config.yaml
d_model: 768
vocab_size: 15351
norm_eps: 1e-05
bias: "all"
init: "normal"
lr_mult_qkv: 0.7
beta1: 0.95
grad_clip: 0.5
decay_shape: "sqrt"
train_tokens: 769100000
MLP neurons of a small language model. Each row is named by its layer, matrix (down: output weights) and neuron, and shows model dimensions 0-255. Each number is 500 + 40 x the weight over its row's rms, rounded and kept within 0 to 999. Numbers have three digits each.
A block is one neuron, or neurons of one layer that tend to fire together. Before each block is what it responds to, as a language model described it from the Wikipedia text at the highest values.

Abstract nouns (or their first piece) after "the/a", usually followed by "of", e.g. the success of, the lack of, the growth of, gradual.
L6.down46:494516485501536537473514502531521485553528524503486506587518512516504427529534392544470492547515492475529481488507435525562544458485486462488504500501484525482505480538551419451533523499484518498481468478498538492495550449522514489451503474553502498467491515578475488492484455483487485545541506531527485427480548423496476548512507425510534409553504573570522414546522448533547482522440414588533447499462467514454436576485546479424502461557514517473491518498492412504472490493527478407473440559568486552536554496548523460469483410496564524565465552487465441490501487473482482520504410542448466476455484508477494548534559507518545566434517501451524502490485493497574507373531440534487443448501490449496500401490540465488480461557519485517508523406513547448477536415499533
L6.down307:477536504493514500584539480450489434526484523502565451481488519583514455531522600526511461530538527462492488606527497573504451517496579481535470523552528578509498487499531518514568446469474524580499559588483548519509421454448513484504551451573451501513569565474536552492523544476474442425471518508466502507486531498534473599493511530467526510514504479453478489468488517603487520470470575424550560473417496456469545481415524516529463548524540542502505505455464532502499510471539542496532508475490523474559420501480437492535498520483489457445500514550449538526538549508522486447501527492502548505459481592488504513456578570514490558471521523410566519550498524455479450451524548417504529572488610488490514533566480517509516433525447479507535540521520486483478481510444533
L6.down378:548459459525534507475522527526484482504508414531556439554500511492460506444540517506515553455543495530507500544533526516555464516482410506464465486474481437567538422466542580439514502472474527488576506495510480466391575578513410520494528440561475497519488545448522439468457506504504492476546511521446481489500494486532528549531496526438428461550584561388444535543478498550530555492425503479537463483475552508484475573478431527461519554565458427502474518544416507403509544513507481523511489541482540548504474451538519495540538526477436514491445594547522441536465467495487452554546527502442510456519491480515535472510542608573486481478434461462491492482526501498464559483513552543447512520604542451520483577571438456490461502541484538572494413537552425474512565444489507
L6.down1344:533467519519520521453488516559505510503516494452551515533461498567477449488564492571538476473473485485564514537520481526544487390458484515565548495446504513451482577520484486548511519461467531456529501474485521518471507499443510427452464560480453494493387535541493469556547547513484453451542511443466543615439498489486609519499479475492492503498542560413537525462544531536597512484496496472546438531498491458487493415462398494433470488506447543459513536479435477532429500495528415554507419493540430478496465443528525550496529540500469515477524492462528532470478439445471501607475504554478521512490450486524502497498493604571469512478502444558515512509468481504484479507489566534551399494523496534543460462556433638478539509505494486460528516511580481515474626495506539
L6.down1439:498497461469495523465515432552534469496483492519470461602536533511456463550522541422456482615487533508456518504542541506544419510533413544549523432483483456501574523519555547495471479427454529511468503472531470541500521502499525471501522509504546490602511508516524459525523526558513494533512477512569456501527508506514505482476553503426579461465506510471492500461514499570547520490470510495471524497504462555521565423476464554458406517509476502423510557526447446544473555527484503516517514514453526429507504483522533496549545446498550503554519502551538580485582557474523609503473480502423510489438514491523454526417522514487449497457527508567498479508527535458490428526526525558506505433547437518539521572488528480457507536461538458497553472527504545517468455498488532
L6.down2127:597511489506552524511538513556535532483532487489504493507505512472478445501536583506501451531499485480430436466479537486495510513542426537538532497510425521541610529481507500526519510591438505437509535440523390454431484559468594549469471524460480473441526523514493432466516541529538500484498503479482420510609500538551494533466408469541507448483467468543504500541517526473556465525442509565468487466549506546463431516489532464499502483465501534562530496429485530516518489484502522505467503520500472490393484468509479561581528524462484522529572513489516432508426474471475501454518376535470481494461440528458503478495495580510518444482502450448437476429438533564448440455552471481503495527549466494491497524501440501498495523460479492509524499480559487468496438450518486
L6.down2478:475475560524526473541485512543526453495496520546481565535506499468401527477442452516439520487543438478561446510518470521598504566570515428511493478538463481497491545532527447509523480482507423484483573528532503500471499457452520483476386528480572565475492475412503533562488466562510552474442488472525454546521478451536520536490558574460467459446465546509520494562560500507492487494532459485534433531508498514493509583459460526481455440496505492527385512484491442450515559524577468471552493467531504552494509488578552457540452505516445478517489504475515484528520514543551496507496470568492487595565511504547508475529447442520477475585520456591513525587485485518508507513473521591526580522514458505514575463503533579458575468424486414509482527504513547527501471522532524
L6.down2965:440558538449453481489479490563445510556545486508452465571523480498503537537526458535561521590478481535502497529585543512560515458518493504550505515394538475470536519517520548487592447475518475506486574472507475448525555533520474475467500537489551496557505515503499481524522509527564479447480451555493440405510523532483512527550457488413464468526525504450432509497509552446476540496512553542538485506502558491446471547566546526478477488505480498442441554465546510532404505535459431521570500479484536448538547476502476518522501465475533451453514542498477541459549522504541490518437594507488458465454513414490448451478491455474513451499481489476508491514487494492558475555466461469588477455514494434511545560467507486527474500468464527477503474441525484507427442439542510

The closing pipe at the end of a wiki table row, right before the line break, in stats, filmography, election and career tables, e.g. after "| 0 |" or "| 100.00% |".
L3.down686:538499499542503474490535466552527451526510497482520532522557422530609529462494508482383541461562440434461517514532454505508499423475456505488529492540504473508505522461511494416525469481498525553472547520490484533462506542559486561445419464512510516503524402504504518564485484453492537541521504457505510503441539494507482534468507509417480588496569499623481523536476516479462486441552420421513485531551437522534510529603471515491461484404503459563477496481532497505522549482538460475494465596503456498465560527550528444415544532529512468528537526559527523496430471525498460547437455484492500487449515483515512513494472533517502512540494429497572501521555467477544474458487469535416477547567446450483491439465569521501509428524508442459484577536485579503526536504542523
L3.down2441:525472554466395488413518498526583492540543446482523504479536526506532569506554566527499508546491470470554584507531453492485423573508497485525523490417513567506498529525460488455529423514439470579498499477532494499418468467547486484539479480512523582552460457525499454543410550463435529593460575476491483535555437472524506472467548554477481510473471459467500572556426470550454473519575492497526556514522476486455482517575514493502526537533628510514477469530484443419598561391537533479466562509460499508404457526522504530430545436523525517490526491524524498505497515404461470527490548533487487450545455502515441552496505510478558540504449507528468536526428421561495449392503500525473537500498514508474477507557488501466562493451516456523482581511523547507491531513489440
L3.down2774:546517530502528430495457563446513500494490472498492472534433476476453545503531453517480473489483438517536477519577500464492539556558512552484490480554506550524554486418493488527546406503515518456436426518481491530530496489450450549469457504496585466470515523489446455515545497505553498535382470523443477466486474439480473466472469488528509575432546524559504498484519484455484460559565446495438528529442462492521477504524524431480517532535533568531415514489516518489511537470468463543504404522511502487480467477584485541413533526547533577517599488538470488513473515488487494580496475507465574520494536532436500505548451548518496482530528457511477453513464432487502486440509504465543463499568499485527523487511533453522584482544429497451497490513517521497472444485519468
L3.down3052:490477486556436490463501548491500477478518497511543493513484476553518481490512490533456500466484502504464526523513500480459433531466408478601543501559500560453508567451492470480537526498508462544555392523455498448540438468483502465494544534457531562481458501541578489526491434561483518452448481486537461549509503516507524499443506498457486544548559530477442513486433406489514469494528488437472487462517512521466497546480474432527509476473484541523541458533492521486496461509486443453522491496496488454536513638537511486475507543513525472449554510480544555460473562528426480507531501472466559409567480533452461464542509455441538505515453461534482412519488494511506458555504476512475476479574499536516462466477483553497560474491524478513464487524558565503488488551478409

Closing markup at the end of a wiki-style line just before the newline: heading closers like ==, ===, table pipes |, and lead-line ends.
L8.down1221:497538522605464507513541513445499464531518524460417501482537505533516515461467467472512469525484528477489496522508489503449578484497492563492443484508550559433500571501528490565471524568495497564522534498533447520541515503522549493444458491529497568528469502506548523543498490454489436505469506520431493558506461591468547432467434492491488603543385487543512456434521497425470514517514438498512484522504554528472451487513499533499523421550515409510508501519538519473478463514474459568489563531441510529426429487521559459494490531543541554539415430509480553437495587547457504424546494468449492529497466509485499483530494487517455527423514552456558581534476530571504517524451513464498482474442517515401486527481515487500465583527545467586552560495424532453512463489504491
L8.down1691:481568545623443497464416502460493483546522464501537456460532504487514535482466492496537500558461517455508508516433460516477441425572502517511411487561534591481487513458544503449566472528540525543531473491421440494533517453491495508533552493476562471487522564513508572503412470501510497499606487546487450572513538480528492546528516577447522446543482519578529513508525497526473490473542381438565510492485435499490519493530562491452437511511500515611513556480563474496454511608506434536495541517493464441528395493502480482499536526499577535527494463534569505525489484520516531575568536463457503546497472462539488528493492527426472446493539478491441516477461522464529515493528458482497471505521479462421478513536526502585581480491439532514587481463454570445463581476475496

Tokens that end a markup line just before a newline: heading closers like == or ===, table-row final pipes or separator rows, and short-description lines under article titles.
L6.down350:487473569466482494487400527373495436531554435530503529429472492447487586463496473532515493550484444517445443431513503513451550524423516507545514559481584451494461547490459508470574460498499545547521464490474445503470447519539517579537477526559547532540508463505536452503549540545440511502469443508497435566591475489586491468576518472465560522495491422480535481501534463459495481418507550484520493484451476529550520444513543472488480544522455504527493540575512496455476513461447531398463516526486470516443493565465399478492500548425497453506454535537433493470507516506492493525484547523434483498520445561502442516552458498479509443444537533496521588388536495496536497522503528473466515509556541534546539491503552501466514468552467541518552500463547446566551517438536487
L6.down796:584568552549526484502480585541454462499549591472438499532514517496500499446581505496511454551484475492444507438451597482532389520514514492443542481467538471538522528511553506489507468564516470532598519478445468498491466516465534541606512512469476500553480590515571491472525495484557493515516517454480547492609494462494537564473507544506462530470392475453559512448530511524490485467511526515481534527481479533518514577544416450402499560548527521480467516482543474520516563515514496502498538450472577501444504518484454432482546577511518568471474433484492462502444533488502490462493497508453465513506496451527519480447486481467520497535524407462434487512508549479480445436569508594527529531529512484511539515379508469503438515473511542478484458470547444456529527444526456
L6.down1036:457440487551521571493515477504524522554549535501415525519513526464506545543534427541518472517535481461488530471505406500453522501455515412471484514490554421496522562461480504470444501496508557583462486498506554518526529512513591492529420389517493491416479501497496505544478535468372537489451545462492550430553454466570489475427497568452506512524457536500535509522430539429536472508549460453538483556588465474514468476481527529531520494517567500549531471491535448502546461486479469548514541561487476464517449584562532550432463505490487478518470477523466460496555452555484511491487407478562496490519518519479535423474532516531515487519469480568443503526551504486524490499508486524441520481504531576505509569516529499499472513543515491532507529492508434475539399498492492
L6.down1155:581555540549537448503485463465484488463522518484457495505502489422581473500594470494507575512458547535515464552500538478537475502500457526508502491445514473488563486532506454501458508490537519497487498520604503515496457496591349478527576473484427529487448495473498452475513493503475494531562515491523513511517516512589512438516525518520459457561433474518452498438513498523497480489499518498519508490488556527441571516521598471493539453543543535525496522476546515462539430531487479532494534487526451452477455563429450525465473513544486526527447413499515516482437529612485585466464531438507497582559473522462480446543467558452586498469454524481523557528523574537472518465459480493441512451521504468578507443517470524533489541567518516538474491468489533509558493427477480
L6.down1280:511445483482506489493517455503445464481533462491396516513572486497478537570484530486537514518439520428488465560422503566481484478471507487512463376508526510478447499404463509480522482540510488484524490403493439511507463536515477532515507553492466528526596523526458496530483549521481544500540531583489483445530490494522491520513462454485550485498493511469503475503547561472470573473479575457598452510507515468457503515539525569549530459448474434412495461555453485490455506589580500502452576507509433455436515505448511492508419431530453524512555491453558480419540501563536449507501475496532480471480514532518477449517476496599472520513493474438513572551419506488559498502500528474506464448472512533502432439435553468480494469614543544574519518485487516507484431436540521
L6.down1446:495426520464528523526525429473478486534542520516470500516481502522500517501433544500560531550514525453498537551510499489504518510505533495448502557488573573443555450448505482497571553461480535521528460467504481522504465543501585446517540527469470524528489558519440515450495497535484494509458486456492489434539511439475433504454465519479514506497503485459533498435496541508463399484466565436540506491545456512439485450486555448451568503521547445423442513540503555527484493414516496520517462507506555503509459396488530432484503471526529486391528517504458489464484495522539525502552450521482543572538518492512574556454442469488545466468380482535468481496466487480566548465568528519507468566437540478442490494559575495547549633495466521481547525475461488455503423446452411
L6.down2936:545523483569537455442570459480503498492484509528509452432519564470473534535532510499516447495476524507495535529483477568435515589462461570511501545511465483518499546476492473485500466478468469508453514465543511408537439485525527476519520520492510534479498401527494511502442478498497535501568449494531478514532562486441496523492512514493444475491413483508434430415522545473561456389534611427488433524440472533577427550482574455493502489467565506518559528573496503513544458584482571469464447551466449530561436523513505473509536465498525555508471511553550468491419549463488477506476555434499544454542400378485536526546440469485523534487469497495500447494496505525504487467535504498512465502458493439495502440435532497442495522527528475566521473511533512493448512496561475
L6.down3030:466557529567484459509534484532502549522506516483578452422440434551490464415434475537528469492402601554492474567467486477543486587534546487521497533456592554462533522430499536503536505540499432520461542505549424505465518516494438504450517516533515485585519505588480508451516561465487438505491524485558421476489526493507520502536490504474509500588483555526419504522500487458494524480493555550475491554467462427461522578512505442470568500441409558479465490494507477474459491388519463492513444463513506576533499496489504481526464493461521464487485489475534510425407543554537507504529532561495518530486554471450435534430527544457549553487465508557546478506462513541477486532612552510563500536498481481549529471518435442617460528531477532471444515508471486467420487481522426

First token after an article or possessive (the, a, an, his, its), usually an adjective or a word's first piece, e.g. fav(elas), present, un(rivalled).
L3.down1007:480473554529527476567546506494541560445509517455527444517534563478490522477473523489491551438474456518513478516444501498499544505534476491553474498505465466473541533408511446487464524517451419499517502529445459481515520529423535486410496418448465487454401501511489503509460395525467584439481514446534515441492518540497523491526481470437477499529475593389489500500418513468454531495489532601503509504490471538463535473463532538509511542486563478496468506521518470506403483508612510503448460560574479445443486591564499530503522550459462474480477526516527481489477510503508541474432530458474529501469469472492447483539549508511553516533496507435496537556490515485491600525584513559538519481420491551482481539500478506534491496430577449483456570534469550452507551500574499
L3.down1849:566532447417522410478523489454566515460437413582593498470535470516501460468502489489488541542500501552453496479455534550545539512531528459562441559460499574574527478546518525505578477476584543518534499406464470512535536467472544478526533540434567489539472547481536472583539521493538532487504522513439535418563544484557458491469529448564529441513477530554452553490487495530514437500467467504561548513527479483529495492493499470524507480561545499489471484513471411536516478493491496449509521517488531501507451588492460563478485506484441485521490513479524464460541486502500481531476514479511500462544501491620481475421488454503513497496519519463416514508526464524528466469429427543529439495457472505560446461502509452555543566568466562453470414544552497491522524445487530
L3.down2507:568487505580553494509562573556500505425463495427521504423523456577499517447554509469501513552479465516507446513453479596522502470554476502514503468499448501509471463532537473503545498512471446558498571448476542479491523537504557505484508522465543439589456533537565410500446545567549536498493550441477529501509445475513529546550549548536562488466488566466453569548530540498497501503508496510502508498392421471512501489479460581410525500511497546564433473532480450551476493541481472494531449550559450513585536511525468546485555460498550499597428498533463479463498452548527547493444514474504514564543464516544499519578489486497497517480507488429490490559488477450442484476525483581552418513454456512565529491524438512512494552485465501505441437487538493457456459513561453
L3.down2746:503527451497506550511500498521448483519443490530488549502464480534513489504433471405552600541431587451544529483538539532441497430590537497513507512481503499453497499532573438473431490478455491526490515476499450462532556560539540405466532502542528486491478478498495496550492507551485533496510561502495560480500460452506498464496550433507433524564499544446471541499476499452503576376423480486517460525504543491453574444448471506502399504531510504554489514493469489471479555402486524487553516527493433508509522487504528491504526543517447516580470467450511394477433575485482527552488544457466500445522545463523572475534386527533523528478483482453442482555512456494605481565528499497506497516512435487599496498563408522530609440513480475543520475444536494523498438535446561

Prepositions after words of affliction or cause, just before the harm is named: "suffering from", "hit by", "died of", "due to", "bout of".
L8.down419:451498457463519498468563540467482492493434492472453528489513448475570423476473461442488503495519482531470567462512538580582466428532522527495476440514503472495443518543459428476518468519495570429491446404428477478471496465455484466505401476555431490479535399473530525469452486487441469550503465393475490479550469523466492494509504456508422591497585500510477573452491498509501494479465589527504488496493505519476515507501508455509562510525433547551548486476507478504580599506521466527516515402542488494575489513534489505435459492565573427438433466502422512533532490463534482553465591535568491494493472579592533433484521565486501515510566449496501570489480461410498498472532500506520472545466501540607475474479524428563449540453580515450514533544531449495471485507491487
L8.down2440:496425533510429530436480551410462527538483534453529556539500518561520462472439519541496517447500413430588480494572465480497525460530383530467499463497460495477482477564529477519434529493514576511470490497530508533504491456491509540510483565501410564420478487458556422502516499458488533554482508486434544552433538487518485494526508520538436465516556563526513530450524507540519485477492582486437458434511484468466473506487514450460532408467496472505552550475526494468517572489503492493484492568526493472475453480535517491487548488508503541446505521418544537512469473508564459492496509465550482496498448535510582503476593432481513541503485437487514572526497432506398470391541506527509482487417553554479539464576418474482437493491487545589467568446465460542478480493500446

Final tokens of table header cells in sports and election stats tables (RBI, rebounds, Votes, GA), plus closing == of section headings and trailing digits of times.
L8.down1350:487530526468489476523486477462544486476566546495499491418532499522490496539451498487563481491464476561533511548534506517558550525525512550509485429412490539492434505479539447455453527511426449455507406435458524471562526491542490431456526462515541488487453505513491507571461498596494483469530460509449394471489500485498492483448511532521446458564490540438543504489516526461453468537531537500528441500518391564466482413553548450448471466526481377426454528503481421473530527425498496515489553491492527569512484480472507510499597514538522460488545475545435537493514503511537414518522508524450583508521507534531572513558495520488551581485466496541528504499525523472457519454549503502559499522520465475458504524540530475503475468486505570556545437452517505578562507475469509
L8.down2133:585460463510498494473497466489492549481493506497511451563419519529536494512466515540542497458505437566569523497483512491585430493509499452551490518469508517527554400500527472516505505474501548452509444427533541478484436574525515514477433437485504537514545513581553528483473434526424503486532462573520515496468510421475478448496541468506481443482575476445608440543499512472489520453503485516466555480472479543501515500482523478518520416525543455520505510532507424470473485455450497510490483438495498524515489458500506504480492509511543520457533510467497627539454434570452514508457497533554474476521469487527525515548482425511420447447503528446496536505486509470517546514555476496539505490542540490522560437462519472558530479489498508503527413480505485496434431513401503

Column separators and line breaks inside header rows of Wikipedia tables and infobox-style stat lists, such as GA | GD, Votes | %, Apps; Goals.
L6.down346:498408472426479522459509526534549506524483528420544490553529594484502487499452497530423507459507534544557491562537440530532527578508461477511561375529478546452561522492421477517500421466532505462412604480527485479543555463531492453447481475551524559485525504547519415447510412491494505436491500520533522489517454513572565445539564498463468533557555477467522509472536542572536519486468498543498472457398521492524477465551578492531528488513513570558531500513513508509482434522504383490506488544523481459544520547401417474453529461455481555605514514451396491499525569462506473518434607486546461491496469506368507504524536468508511522512398518460494530504423524428574525462507556462485498485572434543497497514452469452491484519488453520522511465514496390500558552598515503
L6.down1129:512505508463478468499561452576571497515502464519480539457460595571514466443449520552453449535466503509490497531499561568464532413540417524516462515518507533478519512506492540569474489533554506548362540516483498544522451455487483543526482509546459484445483499431509519511476443482530485495518540489478505479534540490517493515445456431578510534502435541474473469480493546567532523486493445483498463498473472502485559491518517480499533505424401432536492464528497492581545461559542466509484441494466496508571489570516461461469424553537503392479550505515550504517545488560509429511479524499505526518459512518447468490535459497539470521464468466443521509544474459564532520512538541419572507496396541509523477491547508560534580419472473507516538559417556470429507471473464474
L6.down1194:498480490457516581425465602503407510522486516499552464474550549537563493511541522537505476528523482497406528483513497427547545552472485428523483487530422499466501497454520510530552488577504540407490474506493449509518495506468565508509471403525452413508461489523566502528509520507508473507525540497479475435569448636432447490496512404453498468559500517542484503528591487476473444432507486496468583505518542517533472557496523487499529527516515508527506512528413474516484501433465453479517494514502577493532482478564488451484466555551527491625481549580467483555504503473531500467502450483497525453510515506547499568443529550469504523461520438543428507531565572561569470490454484490484393492489467557448518491522497519467494580544524508575466446505556553446503507532485548
L6.down1197:522509553446557506556492512467512480449477421383517529537529458432406422449449455527468486434517494500523462519513465534513458463536462519445563490510594520506495508431487581487596465471466443428493478541476535501452467541472513499486427480526487541501497550498498549540466553476514522534517424481505477492536461571513435553474480443484512505535545530512414435466540489462462482491448496560519524518486487440450469473510551567492462483510581539540520483546529501420437466515543491495437486501542496455495505543492545480526541496506473515490521554490516509496502503510517472477500526522484553508491487533444459532524494414594524462473470506521531426596570524494485535553520478515517507446524441495466459467473526466509449491404542511423530474471485561457437520442521473
L6.down1381:520529478475522520584549473448480451493503475472499485397560539525522561509407518483533503467515546537521498511471450580494572455484511516451506504449498494419529472462532500431566518491507542444505577506518527515433534489398587488532471512525483434481513532533499468527503500475509509475486490512558477516419517494550549443568522453603403447516480542492485500487504480457531506519557475517464525442519451511511494496428539477498479500431470509521488547501485439564439560582516485534569499579432532520445509505434481550545439522552584598534522481500530493468552533461456450536491510464545461490464524539435505502406542480531489497454405470537536495455456487576521495469539517570448490529465564507475506504570489519507466551484535574511546479497538490514511499489451455
L6.down1759:581500490558543510566556552440523537476438507476536529491543528532459553442473447463535450518537500548528579504497450480470531447415468525495505512448466507514526498489502498524559555488440428528514397459501452388556530489446574516520525526536565473488534464480506501567544502507461524523563530481448532483466546521475536555503581435467444469513489484501453492509455471451522591531487515502512509473510523484500463506471491435426514484475550540520442514495527489410562526577525499484484535464475483529509520546485521514529481486472506552485462454481507455443549463439503513485489533504484497519524538502465489500528521565519570543474465543493575550575465528442562466520512485547436565513477508494545470505454491464489447503523580526469567468496554527435442469493520555
L6.down2157:538585521498528495419546451473539501490561443478458472451540437512533476527398459544502506502576451483468430459552530441470480470482558512536521476490503482512513501535520490524450483513488462635526573509478492501563496437449531435509465509506533505531557455539504505465490545465502499517471582605526452536555556459530518551411472478529464527492500484452502468454449517538500545552490518505517479522486479495454517549527534512515500502503426490511450508535543489486491501451489465479478540476477478498426510532523427461565523438491454478525482460486475519511537406566533455489424553514467475522439497546514486501513523491507472553548446555449534470521445460395474493509445554438537495533490487462510459508510457473540515447503501436468503480410478463518509500460518515
L6.down2712:492544467475534485526546448509556426542509506551499519532485481469467468471492457550520479520455506496531539474499435544426485565513498537487539483446493514520458486443504478520508507461441503501545483538459579458509481480451477585498485497466466555526495490597518487507484529510535524521506505559520516450491510519522468493527474484499436457497627471514527495530463534482531502498490539472500522489446475482484546534529522433500484533533551533476586488498493495504494422497549447493456413491562487473492525493524505492403499482505483521489507540452508560488439468476445497512488496533533495500503533449438466572480581477427463482440438498361509479460507475450504429483532525473476506479482451446450490514484500485507484421464569459501480503513550574516446428525457488

Column separators (pipes or semicolons) after column names in Wikipedia table header rows, e.g. after GF, Pts, Length, before the dash row.
L3.down126:572462501505484577496433477485470517429477524500483508525428536495548447508499556467509519465491526520414486532543536488518510564454481505499535495502550478412544465477556451459570524481475467536450531567459510485505470474515533456552482473523524508535542550482498449499532452510527526502512479577557488508429576511498483469465542542531465490493507472513539523506518509514444511530534539520499528547498458494556447409418539406520495485482602544482507502483495461489439507505531502491530575484530552468563513535504579502517477502554580535489532503483552503453462562501500428534501494475529484539536495535564493431521447560554504462487442547544564474462549450544506533446464571485507486559564383463491507565555444452528521446463451517520481510524471512472491567463495566
L3.down1034:431501486427442503464538450539512483501551464537544421486474514428605422494503506481512461495493469514484524525531514517531515475481538496538507509520534545485500448564472441495448491477447509511513526529529559467443496510517491521529557511551504460498578441470487553427498494477532517521437478476484468417530533580476542507465513468542493501512470508470505524505497473533565517454491449495605523539564513469546439518516478487518486501480527553512537490479516516543484539508577441497489507484533422427502487439494523533529523508494556441538538490450446534516531486506478455408508485556496471486457502513448422476434479477507542567505498506457495512487519509491463532409489490531481480460494478512557498507500429510537528526540495449509484565542500470417506470517509482
L3.down1049:498421498534465482527528485524494467520489524483470493468472474512504494556500465459554590539517494494481480580508550458469543582503546525486492543506503516455525402582525496462450567492547600562466526491494487456546469404472484314517519495541477423539532456547555496483518616551499499532484585467459457489471498490543534503512472482554476463527504480468460510473553513485573525514436487524495478486551466474558518428495501505509496533481534529526534473521400444477529413547451544453477518473509508600513501563443451474508474507520461487551559435491465451494523487421420509490469471493460452530478544477547510511516521435522419566505562485568450486504507507536504480475507483464548530466513435422473510437527507446553466516506450476530455560457492508508475524472500558
L3.down1407:472545434459484539450544461553541552538616575522543484534407488452522499493516539443597499449521488515428508546499567540532513522436473538510460582640571516550464493572546501453508444481517478575481464483552465507526550467518501490469468496527496505485506498535564518497583454485493529507471486527512506497500484519437489483524484466479492488528492427467493477547534495452456501503500471475550438528516523507531458454497514518529475584483523547451474516488533581498543480459488435565393474529582486497530577520453506543481558512489476535564481482441509482583530594471533444492471476573482533489462489565481417442512430511533532498461517519544472427489457519523482522518531482488525541452494563441512520565541503407428551470513431476527503491546474554426486461546480486